Weights of a small transformer language model.
Architecture: RMSNorm before each block, no biases in attention or MLP.
MLP neurons of a small language model. Each row is named by its layer, matrix (down: output weights) and neuron, and shows model dimensions 64-255. Each number is 128 + 32 x the weight over its row's rms, rounded and kept within 0 to 255. Numbers have three digits each. A neuron's up and down rows have the sign that makes its largest values positive.
Before each neuron's rows, "fires before" lists the tokens most often just after its 100 highest values on Wikipedia text that the model never trained on.

fires before: " of", "=", ".", " and", " in", ","
L4.down637:122100182111111092161124108147149093095115137157114145152117170101114152088126105160115158112162128180159050141136119093107057140033096137121132178148102149145134114088151103156089121093111179094056109143086147123165145100104103148177120173153118147149137172112124150098120123152141163213166091127185122101142090083136084105098152169170142071118133048125087098096148052076119171115084157141137120105139169148119130135133108112143141103152106146122141104141169113153160152113149134072156165159101199106120104165053140144088105101158168080167123164120095092090110186126141155139

fires before: "|"
L9.down410:102151055113101057137196119178120106188129096115205137165120147102174132111192154165108204135100168096147123147133102162077174163151141136105156157131101107162191128138167145113087109076110152122143112104132126140123132091161120165060099127172141078144054120138135177105154142100190175115131135113182131136123126143224123126099160128099127109136132127141163074100096153160196122132120111164103076094117161181124145114075167112107154170163107106118139173136143036110093099139127138116140122089162086107120078213104125167152097112126117146101111107098147137187152122045103145111

fires before: "on", "ons", "ve", "ona"
L9.down593:163073088181115103110178131130128099154147062146145126142101126178166128098122161126138190131178062111178092166105137131091179097103148122104182116152146173118111140198102080139135127196110182150123152122102119116136161113117152120100144066132138054059161137160097163088076126121144070148113122124130102139113107131154116144074105160167174097115153119182139124115096120149148127071096093143181122114117149149096097119110147109111096171126126135050105093144109140166087103146168129116139097095135151130144140186140110145166153120050163156147073145075092080145109121166140121131

fires before: "-"
L2.down1:120108138129109131202110106150086153145187167191161128086187145175163147082131172129110166069132140099084127080136185134088161179115126119112111140137156055146150167113126105170133106113073098135110123124130180065128152160088162168084137140149090107124102105104143150152065126138114177137130140051100164179095081163113151159095170121103119142096151192116169206107120147106139176108145077156127144107055075128120150072161120178139151080145073120133130161138116138134104142123135148132082099120132108157201134136131153096089107181138159156077096116158142114141130111145070061154

fires before: "-"
L4.down161:095122188154112131176105122138084139157158091163147099121097181106117147137171181133200181110187171151095154118158186120115156152089133111184140158127172068083146085144128147115074108129093076145097142108079166107164139144161085181094124027133129126148113125124134173129131125115139150177160116103116164144105056164140165145063113088110148159125139139139062166150166096157176164091119182194111127114123141129151164092139121180093090117140110153121170158087145150079134101185100111136136136160100060153144119087126190137074104110137089178169105109128129097129187141092070117137

fires before: ",", ".", " of", " to", " in", " were"
L6.down517:113116123115164149072116120165190154157153155145092096131133103167089117100151136130080148125128088094140130112112147072069165092103101062165192105144121147081118149126130170090132150118059172101131156160194123146121162084160099097158201190146108125072095140137041128155115144109101114140134123194140057156102074147108188069111170093120129110094103071109126081132175111096123209139117131175138132106109101105148091134151097137119147113091120082115164100121170065150106128137162110133086130090179111151093119128141087146170161128144036169151129139094154107153107120143123134116

fires before: "="
L4.down598:121139140145086134096089167132195157196133109144175120153159096186131220133124145183172131120093197101126187167157097142121121133102171107090129106068088196140094161113140155169151104118147157147143125117152130156171120086106124072151145098150114149095114107098084095118108181120173147117160113148108097125094083065153045120135125110185173122112128072117103110193117120106155084151134076185112092124130139130160070072160139052127195082116159127152141111145106116087146129060126138192099143132095091157133056196153104114158092148160133145126117132158181092149169115164141165162

fires before: "=", "s", "d", "e", "t"
L6.down463:084104104110171079127138109151168162107175137082164122119129132144117080132075145172081109149115151141085146137099108109161115106150135124084093092139150037070123144128089177103077079102193164159109181121145114147134137113147169096150103140114107104131164122128074111148101134106138163105107222123088098140087049165108104152155115123046117181116121104127065146167153080163084133151130081143163069102139183163077140140169138144093173098076105128155160125128128092126154157093223113066151109151129147126113116124119168140077244141115062130172114167152146145184171092096126120115

fires before: "=", "\n", "\n\n"
L4.down247:125128141114139103071185150125090153131090087141141141140121070155159126063101118164106141128103112094104104094206119154136105152123059166055155142131103157170073162141206132138063141132112150177113129186128152183095092120097109126083112151144083113108164119067133156103133094100105167127107103106153134122113109148159164138148102138107144070096117134128108093149131107174145131152087101126139136128098152094088128113101071149133107139116167089149190143129074125104078142083200108117159119104183138079087131065114117089163075157146128137156119147132191199085091107084176142075

fires before: "-"
L7.down525:126100112151132104065154091127167161238113107170148149110099079118150151097040139160130213110095138108134163098106121175155126156099085169094151166125177096129130146161135140169140112134132129115116133076102152133107128113129157116090120113134109099125133154128145177135081125137149116084071172114184135157151084103166103088085136100142104172109229142163126161087092083103096171162089117196100183120091125117122174111148113092087177129126053160219156124100118170132125119115099075151084089198121115143146127113177098121165184106183079166137153113159123157142187123108119160153

fires before: "=", "Career", "Early"
L4.down333:126128163084113155129142129054148125165118167102123148070125115151097138148137146119159162149109127119104149194146099162159107108085135134103112083108160160132172102134162175107175086111175106152140169120155179137102098168095108118107127152101119138175096128147140125072090118136136183163114092155156083167118165142197102142142120087133155098094100117184081105162112153077116100094167112156137184191124083123132140144086051113124186091129127146154120139191108128083167139106131172086161126089121110162155085150132143096096103156130069173121175106159171170170208162195134140088

fires before: "|", ":", "3", "0", "1", "8"
L4.down459:229120138105157083141104128153099093146141085098110201054133136186130122120096127161137174086159158107111182147139134105144151189137166099129100122121110153137101152138111084162056154098134074181147134176133115192118063121134110106139141145131163073077073089180095108162073107082158147158122103053146135131136131176119126140066135124154171088131144089208114144143114085149122153165087111096093120141154116109141082105088091100133120110109125184164148137149063140107116151097155124074142121086113138110126150105160117128110117179162091078200090112081092113078151130075104072119

fires before: "=", "\n"
L2.down260:159137177145160094118137101137109154103116092129163081135165115113104148122136119154152104125145179142118111093129158122167081151157085130076104092115112144174066125130120111046099085137096173163142133079147145093143082124101161073100139138222090121155120160141092099100089182059163144128137207150093100135126106090142093142138183095101130084132133147166221099164173119073159141131094143135110098119065138092123158180169153157133114122117113144079125171123082138135141125134152133155166091099153093141090161084075093116142148118114115128107135156125138115124128109168154096108

fires before: "="
L6.down34:092131123122113096081180136086159163149060154080117065136179128172135085084045066119137171167155128104111154156128159181134142112105154181104151096121136215129155166144105147120086108178109117127115128158133145112186134134145147142155124184171190145167106176119105165114135139161137066143099079150163106161137088170123118123096197108073128128130112191123148165137169125091154084153109117121096089079143129148109102161024144118094125082140102100146203151158123144115129155126152142136138144057202134149096096109131149103126100114133072104120127099138129128142110158059145109145

fires before: "="
L4.down573:187135101117129098124106137117192156092151113179076133100125097142124095151171136099144064108139121114130140123170129110126112161078093153082192104142128114096102087140084134109097173124065089175100100142134183125190126136091113116114128146123127139116156161138144145113136120157163109110084147100124152114191110209101077117127209102117119106198130134101098121099143195140124149167134128117113113142207109203131132138085083197138093104109149155120143220154167151104104109094167179154152087081154124115086133064102143106137139145115102112138114169105187126113142135100198139117

fires before: " |", ",", " to", ".", ")"
L4.down629:129129108129115164134145140186164148118119132116123091166115106139192122169079141107176187162094165146119091206077100073074208149136145145142180147099102098154140209135141157065130070133094185150138137126091142195130113089089193104130173125096064121149088099118133138147144166123123080187096131110151147108133153168123154086097138155177116152088168133163163108152107121146086168105111133157159139138137133156101139162140213125076194127151110114100132094118112141096162124138128119131137096093142141127181078139104124151158083118168071127081142198068089113164075139141159124042

fires before: "|"
L9.down625:154179121133152113153087127104126136158176156155143104157071128132162121153075168078137147085063170144145152080171181139083119146190151089148096165144144170144098113194112116156137136131133133140152131149170041076118101098132195159143119169118145095101102104188124092117099138129193134088113127143147128161144127121128194178123128106106165073104095148142104157080139103099120080187173112123149118096118179160147099108130108091115145089109127159132063132098128079163137088148160121109162149086167115073112176128116052146121079133123087160150139123159092109106185091179103120183

fires before: "\n", "=", " =", " and", " in", " |"
L9.down676:133130089162155158121170142131111132110099135155083159146136081157092109143152091120093147194119126090077102140110112185097170169116099110103181090104114243105145159130136094145059218169102200162153133156113094116134173121164148085078122184131116089173102130101106143096138137070165083090155092160171120147153141133137096105089140127123163102122123141182171084097157120123118203138158128159088122206149145146120148078102136155159097023085122165144155114163148125151163177109069133137094140135164089153193111124119144171128080163099059128151096162115159155134137138111111190123

fires before: "="
L4.down50:122121136087093095171131150158069146141071181115146113123136086088149134104154091141113158178138161096123176076166100114118091169154167153081156088132117065156107083090060113109087112176108126116137053097169089135182145111106161099092103078135129138152190163085125149075177128137099111104122165175099168135146138150167117103153212154109101142196166090137127189119128147164182112150138167122126145081203108113159116090124100201123152066066181112097090144108058166141115158104162140086174151104111186151131146134132169160153124150128108084165122175050131143095114079113148129110

fires before: "5", "7", "2", "4", "9", "8"
L2.down167:115092217138130241110093071072155105209189138152059143179174134086075152132118140123106115084178153119116162119138182143083168117165107140144137127136131158053138080165136105137123114181138134191131106086102112102119175111133132142107156155089197144094131121150140097109126097135131145137128161165103135145140125127121144133116087123090124080162123150203155124202126144137138170110125165115120120114161136215143126132179140194076093129117108116067130130096152099185171122133130128108104166063095177090165088089133120119131160068160127137136045175173148164094166078070135092152

fires before: "4", "8", "7", "3", "5", "9"
L4.down689:142122182128112119139135113068140069170164162155138167163132130140086173074114100133179164205163165079141131213158090117101131128123180102126093084141110149120146093118173104191200109128135091093123082097078110096120163138131194114098136074133161127125116102144148142073152163131121101176117132144148192142133134122098145162172112190189089063118084132147163102117152122196117160127144097123147128115139157138109140131167198163168097137157089123126110066171112103137170153108151156104158076067114085089076102087132115101105088100109142092059150140093193108141126157110141113167

fires before: " States", " Kingdom"
L2.down43:162147127102080138123066125097160119123093155166129102144149167134111116158156136109139150150106123159157175169109153112098150122100126151155102142184157145142068114099110135111119114170181154119153126162093096115133123126129139168102121127122129128095123089105214071127072135109154145093098116146151165095098137164090157127136195082146146118132148170094073113125141103140157121053119124114181077084080159166110163183129132161099117141140159160125138128134105102157122167078089123146151154126132061128085196134128068120154117086175108126060173101130069150127173120175131126127

fires before: "=", "The"
L2.down701:112152119136157153107146181138099145188118114069148119095144111106166105100142093115122150083098122162165157140095116171137126123143172155113146124098167255117156141115098146107105156199149148151101107117162105115103120134132232119142107145128156128120129111138068126117134165054099123104105098140164153115164098117135151128154113142140111166123102088133085139118103129101099137109090095152085157076159147181156128148137137094133107094136126144156147140111127171140093125135108138129131179084193123136143089136136134131172118143133070105136106143133136082128076110139109176113

fires before: "-"
L7.down802:100153123102113155132161150084117133116130135164083119119207143073150121087117104086075141122097114125116125128111089131135114066148115156111079127107083207104146149128175089062098138151177115123138138118164154119122088157156124134154125123122161181158189106110099149104124143166054137100091124132087112184071088166120111103144121145077156149161114093068114145172192138096099131139177076125113151184149087120125099146088108137129092175122110151169113158083127158131104132091134173152098162129134135156167069098140150161128132195116131110114120138159141132133124136097113178158

fires before: "=", "-"
L2.down81:166109135072118123110093111115093133132148110145126180112071057118176172144042076132147137135075177140134094175140141145150166089148197125178172112129127156123180224138107111049138124124069150086159083136126113128093079139121203050098181193173128148141147103089120089094128149100135155113190184161078092088140084126135114152155135173186171120111149070147149126150119118128132108099157132133135163158099076115109139104115172086082163118085094085075156068146149137122082144177133145162073140181119095143140050139177101109129191091150184093133164120108085106143136144112115135149

fires before: ")", " ("
L7.down692:104194091086160164209156134058126160083102155173136123128152102087128112136157167095190148110139181140143115160090114094093061149150149158139154125152169066098154189143139086132159087113099109117125109135113182102144153112125167137159136120161105110144099067085152092109159117090108112167134098122105108126175143136119143130120187162142111170130146178117137144092146098201057153131161100115121097135137170116120113188119111094199104145116114152125098123155138121188093092073160098138162144116164114123117127176036107121158127100115120168153147146171125133162143149101117201113

fires before: ",", "."
L6.down823:099129139159159147120124103147159128144065162129101135134088131087095114063102157075077133148121135175079097117088076133102090105131122092081179167084074096124148077108102169096152159220113095081165122157079153121157138163092152113168150164130128155094139145154073018150114143164138132108102123174064074168125137162103103099137111100185114204096111114104112122053148109122137087098100170163101096199165138146119103138094138121148176106087127173166100134161140156126161127088143133144106136114107178123135092149133084107151082156088112114173105137152152120181093156140093210100

fires before: ".", ",", " (", " and", " in", " at"
L7.down20:134095112124134114162120115084153110149150189125091136184146102144152064131148121101089094098096165134137129072171150129106061106163119102104087144093105187079134158109189145067132168118150159168105097151148178089083138153065098077120150131086099120102183133143128112117158159108156132143147133137127139139108077157170095106130088129147121098096103099126122114084141156138222117130168150161160163138085156166190154129101124124134162146086117134168173112126079148147153101130118132070170116102163162120150087174100093107129147134159151113159115205117158172134089154092100149114

fires before: "ing", "ed", "s", " to", "d", " by"
L7.down90:113100130107078127101100124192111098203158128114094121106121144094122144110127114172189151137148132103072136124135083130114097124096149147161092124169131154139128168097157131141086093089131102152172116100182127171125170122113109130112106197085048080170146097133114084167155128147134214132168152078152127149091141058078089149121061140088097106110027136111165146121153122085072115149101155141108047101140124189160113177133134140111186155074044078128109090123144119152087095128145072131093189136083123168141102107183173109047154101087075119120108115124144125131134104079064175125

fires before: "=", " the", " a"
L6.down796:128115105123114120137122102134126142187100112159087172124176073113108136130102102125145160103120070200129140144147140143222126157138123152152156058125144255129160160155143120137084141165126092120090122125097096140119182132147069114096106108143094171232079171144126143135157088125076156130068160151126159152150113115154152137170152111070133089137088096166135142169126131150159127147096133084118123104179144111139137138128134088189089108178097117138128191086155121105109141071125130138146093128155090111118135168164170124118040111077080171103102069144128178096102099088080076130

fires before: ",", ".", " |", " the", " he", ";"
L4.down56:144086090083119147131128183167180150129100099095161123135091103107109103186135104083089100177113163169122127097090126112117118153094150147082171123156112138162101151161167130113020114090138087101084139098108105169084136118087099103110138187145158154125135127188110127162094171128098144144153090076139096156122117165147106159080137139156139202101104118167089129114173152119132127073085159147099126162097117146174168092144124119151166102125150179120118120123188073115180153107081166079142130146155073148117137128116178085109187144172076101129157167126094117211090194177061138148

fires before: "/", " (", " |"
L2.down100:133163149105112116091036083110210173124125149102107101122143144144170179065142115119144166096117142083117203111133123096161156128107136105126152140109101126174143089132089103102150091112079172099104121099128178145136117127117126130140185138052151085175127171126182044094139118174111109139097143113085110134132124131107138102133165103084086176100074163097101122125085155147107122106129118159194199104093145130102098090080098169093113102119081113125121116123119146128151155102149168141134090152144099070131143118099130146140145094092153128112167117109086078088077216098121158082

fires before: " |", "s"
L4.down416:099195088160083191161207051100161105108115157103100167139123153114097134143148125134165128197117117089106114147108095111173109148092184077090117113098163073149140177144096115147144110109116169182156183134117097106202111123111133176136104122130067097142137104138192184108123109153099154112088067099108077124174152127102143103153121126162182064120154107115093112128116076084126142145118087144095121111124107176118159161059221137105137100125130103085181140161101110123069129152210146119160099163135066139162101053140087153157119174182136134156095085158135171125129161160194138084

fires before: " by", " /", " the", "d", "ed", " to"
L7.down708:207132093067137125163104153160168097150086125081118130092098099179104158124062149178140121121152126097128069089132162110143128156123187122126123216190130197172139083167078095135128139162082157122136034166189169138094162115143115139104212155135167102130138115108080118152128101108168127200128155139105083076121069122087089159144079115088094184068110100105115120116097144120101187128136190123122132101163102168118157133162087144185112120141097134101097144114115146194107135157109164141173200155154148123126089138078121065149150138117135161101114113112140104141207144126131121158

fires before: ".", ")", " |", "s"
L2.down603:154134151156067107152147163167161140135129132172118153089132148127112126132102121083150151116095118115134100093084150122133127118127127151089155133138113138165169183088104148189153140159100113130180139101093112105143046116144079123114149151134113148160130099152171199108155173100108093165119145103098151140138168090106123198115115167127124111105126117111077124113103147092174177114161165152120098057159155192117149207154161139144148185083177106097131091198116063146117143165140143145174140119117076141173135137149105098081098145156169164156107110116125122060096091114095075117

fires before: "-", " Votes", " Writer"
L4.down723:101074122121104143210095074085091119153146101124177196180116112160132092121132072129146114110086115123160158086135148181124173160147163109121126154128148183092127099156170135106123168131156095131119080110082145134087107131145062110182145142095147155119135148120080194117082092106107129155107162140163137110141110179120112183137153144088079140142147157120123128062173110090115135150140090105125165090123183087116168156125100104102160125068095132144143099105154165183129141131147140157169102130186140117192155124092120122072177115084188107167145164155092093077141091136085161126

fires before: ":", "|"
L7.down608:105098101131123185063135064101161099101134181149092127128113142082159114105109187120073147174119173166130118194146101132147155095080130144115208166223187166157127143176114120086093157192175123079124089157148074146146176110133074173168107115159169143171120127174110134178146100099129100155101111149176081119161155106156159130101108187072129066131149078106106152119106117098146107165183148142159151109112141066106161155153100129103164122155114182100105148149144159143091106119136194147165135115166045094131133144131143111157099155122095109132127095190094172158115139123120116190

fires before: " a", "\n\n", " an", " well", " the"
L2.down724:154145174062116163164088098121063175083160136123155128056189120149183108149110209132091102157112098144154145112099121137160146121132135112143110160155149132142068124166159175133123137149186183130100123105133162106155120145097158158156137212127044196168152123160117110090141125100141088136145174107162096135134104142141146154137159087128145136098097175193111057139129134147108137077148148146127070139099078134140111155035120031112163130114114150060090116118138105103126145105106151163091109149143112074121129159158081123164110092114147078143155123061126144159129084159120081164

fires before: "-", "|"
L7.down704:139109067153127079112163128091113087172108106129130131107116065090124121126105076168158160111072116167098126119108115140137135077127125134110106113104104111096147086187110188127117115118097175146055101137156172167147063143139199128096112132135121049154139139134061182126155165109167158130091100130163145130061140114130086187135147128138149116162166089136148069246133162082074106132119157153157082059070156166104160096152177130110176117075124103117154104136093185146155176138106077164109122155130123100151107131106132183121110140148116148136131131138126093174116135146109092172

fires before: ",", ".", " |", "\n\n", " to", " and"
L4.down203:149151151115138149148145097153116156123101108211074130098151153110140138135169111118184106141089149144127079146151078092102124091144054094117096169108176206182163162108134093083069102142130106157115152183089123111110117124152136122199183138225116109126089150156149147112176134086139139129073086151151179183064109192124184135102142122202041130104115115112110199092150112120119142096097093106080100157114111085089113080115115093166165129148113126169126159172149157167108108164120164174118147135095172127145122126167094126076190159096158122132127099086154210119100157108113134099

fires before: "d", "ing", "r", "ti", "ment", "ibi"
L7.down683:200124131136134078161122149121090106081144137189130095143123115110118127106158122109188078107117176073094141078103055093116143180140140110124077102110146102168133068108119138156076145132162147203105127096147147121177162062090140133113082169113174088129171174140172131132133107103138177077131144116147161142124132144131134126101164141039074166143058112105110144150133156121101112174093138111135098104119142158117170130151177191135117165116121116170119100094151125075134121084130153083163096179126162159118161104128076175121138101165083163129107098097173128129151089076151053121

fires before: " |", "."
L6.down174:102088056117105118164124090134145171179158137151136081154119186140073109076102094105111135169143098142147121120083050125130094147177172085158086181127084220125115086098121126127137116145120122088159109117091206181159157126159119192136098097138085065137097183160073129121103154133157128077181101073122144106083158082120105145164132157072108148151172152125079085172119155058116139100152132147162095090197089145097138139154137165143128125082118081141118072148139174154090125123148127151123053074140150157108058082188155185156120153163114180129145162104110115152077148102120121143

fires before: "=", "|"
L7.down233:176071166179122051115151175152133103136097127097126132137138116137142085130149114159139130060074106126098134113128111131143124162205146166122126112106092200117081155197118112147139123095067163102107096101119134126112172078119150141098074106166093118165124092177083105099138152116143170123120134088130103159060100134133133117099070137119150062109156122176145151106161109107138154082160159126098099177191174095163164158102142129085093176066181089130097180099147092128196116174119083142160160108134119117139116090159058136064118152151098101107124171139146134111145108112139093081

fires before: "ed", "ing", "s", " to", "de", " by"
L4.down593:126114157074131100122164132118163076087128120154123170144090074118152172115120127134109103076153109172079116139101145163072101117132132101084092163072128113090134234099111058125132161134098130172105154197167163147074127104084121130132144130142095091109077074117139122117060145110144104173157147168145145138122083045047145119136115115174122095118121102127099137092147134120143136119133139096133138186142121156136139118148167145197154125110141094111183116085111130165126105150156143126168097116143174176114100131120155098131154171150126126045113137088147123076158116121081130148

fires before: "="
L4.down262:140156112131160100147148177145128137138121129117136122094143080123119126068153076130121121130151153144172138105153137101099063133130167114068120074092148255125118104104075137088124149175117114065091087130123121107168158129114159073129104150146149126169167137111137154095153137130122109080065085154147147114221103135107143123144195124074076161156163119152121136138162190133162131152119125123087083094178119150144116159089126124126103040128214138147109171087127151116099133115198178150179131094113141130115106114162142130175106119128155102174126171112162162114099134095141157136

fires before: " by", " in", " to", " on", " for"
L7.down517:145161091094162119149096119174099097108190113131086072129116103147173083143133097182106090122139137127156196099123138106157137170104137126157144197148153122126113179108157119121148128108078128213117180106125169123091134143150181151146096076148074090104123104069116160098142077139133145190144126133124155160114138034103127095146126077130148128146098121134087179146114149165123095154050166111121085126080131165079095133131119170152100166117101094147162153157149103158203129096102121085116146188175115194097128109134077071161129155125115141091118181076135157119147093118098138143

fires before: ",", ".", " and", " in"
L9.down323:147164150141161169096166112097163138134137119096118151106150107127094104093152169061129108081124108171120066166127136134121138160103143135169191107162112139150145147108108148147120094118066127196154159120167103150149130117100115057170150140116090120101162162134169091182141108141163138137081146082195132102128084126120073123048115215106127182102138060113177110139147140097127093185084115128115143089143132121219185149138133076145078168113169144134094143126121077172133125103106114082122138188123103157132143130167107112147109150100028137137125101100160089178098203111139113130

fires before: "\n", "\n\n", "="
L6.down17:092095067104120184103176118122164161137135087147110127070156140111160108077161146137104117131064124141135132154097079123121104132116142117110146138128107246155124116109139116101160107087084083156140117151075102105179146096132186089144128140163080061110167131151165155128057107143117142082169179104158152139134115130055131102071191159088130153065177080143090123138130099141179158151080151109169056119087134126156144140104108128136140045130129110151109087070102127110088136114142090111179145161189083079158139069139092188133117132158120097113110141144126174102116120167159134079

fires before: "="
L6.down229:115112151118081106113096073132131126150100126135189138123127156119122153150131102126173127124099139176188137118103112082128105104127157119177109161144134255162090110144137101147078164111132123131137124138115109083139160183138070112051104107152084150133132243118116077112143124068129095166070120161153163046140126089100109127156147154109112068142138098127103119145146100151093132100142119111108119095094101164081146114109082131143116133157111142103115131136128128112123158132144140166100185087177111123110146075159134090115120110147130123142139135080156073125137169158107144184

fires before: ",", ".", " and", " in"
L9.down629:126183123113149127083139151151154149097150137092113169087071185112150176140129125083112149134133168151087173075182060095143124162146133121147197109168150255110145133155109182133150226085124119156129126105132117138088096049127168108122145168111131143126068126124104201157114131086112150088114089137162147144148101103145140095121115108126082057178123121149136165101120112098162104162121193155084079154166143141170115108129119118092136159123105150113112156100101126163144163094186157169091143134161098155132082088092133169123100169173183135167113181112150097162140151118151145090

fires before: "|"
L9.down212:158156103106152084134132117136099129113156048104175130103154098101098144152153146094164179127118127166103126155096165173139131146128128157135091121116125160142117065139121101151095072177088164165151111130093092211130118134135143117172087078229123165127067088127106172168094158131201096160172176111131101124136101143104184138033117122142101116079114144119126120168126129140117158135140125103137106109082128140207130110103078127109087099176124125136082100106130141117174107137097101112156115130119080081162143160129166149153094079147119161195062100117134158117120191143109130178

fires before: "-"
L4.down177:113085197081174131111151136122082128188166171180178092139142064164131089131126163154174149096091124123128153081132166144140173093098094161155072069135083177093139173094140079097082112199142130133132123156133155122139120179122091153060049120162097078168154115182184129138110053107090132121108180056129161146107141119138077128115078134152113134171126153128209114145177116117123131149139118119135130145118106113154113092136099150086177107075107125178130141079161177109087120159078136111106094125179119082137146155096101158088071184125129114154168153121131095119100142083114112211

fires before: " (", ")"
L9.down578:136108056132080093152088096100111118170131186101095127102150119096082076111154130167122185095139142140123098094104174124141044184138090063145105105145183114148177175134112087096148177078128155151169121161158171080164144146105107093158193126111150149154084066101167077209097092127110131170134149063135135140114146141122185067130172129175089141135129119134153067128152155121152089082143073104125079110128139144123104101068105116083108179166104094095141114094152184120191107132126148117124121135123076133133159188174148126121109140127122109107120148077112143114134182142143193092

fires before: " |"
L9.down802:121101135137117090133133088124109119127123139135122138166137102122099113158116116158105149115140126117145131151101112122124121124118164130149057074117152222128165110133131093116130137193129094058114147111113163089129137111188125084137166189153070128139097135134121091128146100106128061061115128168083189125167106048104137106157148057135092177146172109106133179161163172139109164139140150166158154114185167081136192161111158140115231156204113063114170142109090129101181194159091114109125083115074194119054157122148212152089107097165124139145128087101099109067095087099164115169

fires before: "="
L6.down510:115086158140091100137036054152129142119103107154119163170112107144160094110082105175102086085102133138123117140064080098133090073096117091126149152146128243098141118125117158138096122090120163106121206135097133122081051121119049145136119152113114117176145196148140125108158127171128160117100111156132129103138165185128198052134195093096076144110204159167110091115085194109078094168151173091111107138113126112111085150130104106100139118148156118110090123105099129139138123099124141132135110178168069122111097104119135127128063140084150142138119120102121203100217141124131105164

fires before: "="
L2.down155:143125109093164095104133134031132071140122136148116140118131122144129117114144087127086118166128128130124148113152139145076088104082161113106083067082162238150092112066135124139109161119091184107157117155104177108141125116138082104136077130016113170153137133145110108123127179098197132115067194127108125154175184155155101152159161077134088107088151145170122163092185144156124141155123165158115121160146154076115090137118105174111125067124101116141148117101155123090149129122114113065097130082109101134098149118145106082165133132119171125137126146105169176123134129046111123129

fires before: " the", " a", " up", " it", " that"
L4.down719:142111160069153174088102155089070229188150134062173152147114111088120136139162161166156117130125117096108047077101132101137097108125176088134119181050096168151143138194168153124151090117134109092132098151168121118125197116135119084103136153117128201129154115079143152151076150161122130148135076108154092095122075091138088113082155107175136138081102081149103152120171077158097155139146184160141164164116096096178147179088119122121117156140137180146126137136095117098172106153133171138135187079081166151144109114152138088148141117109183088128094106140098149116134140141134122139

fires before: " |", "%"
L6.down720:148095155158174142117222169132109175151148113133126161136121086177095111115120126104125096123127100157117059101129160202150099127092137099176130150099154152119164119184134082070119162107126179115121094159131103124098133133176091117171174134141130134129113135163096089119189141141197134141122096148133171133175124135127103133117218065111123107111095142095142147191109138095109128125147209198117104067131115147111140088161171152111182100135107096147146137123131160108173150127147144169160114179102149098104165131128101099113127196142109138078118187136163130091150069196141105133

fires before: " to", " the", " this", " being", " a"
L4.down45:142100165168128126157193152161164139147102133165149119167060139132111147087073129137130110106159198125125157077087154081131133126077139156141125120139094161161120163129129109135095141123112127108126138165139174131119145157170210081165128122160161084156126098115102164180092138089193081125091123130132105126112087128201160169223090096151087115122108066132136124190142137072142133143075143097134159132086083134169106109107142142157110064198108146130131100076105101116202147126130149122140129095087102148121093152139174105138138127099131120085118122167157137082080104112181093176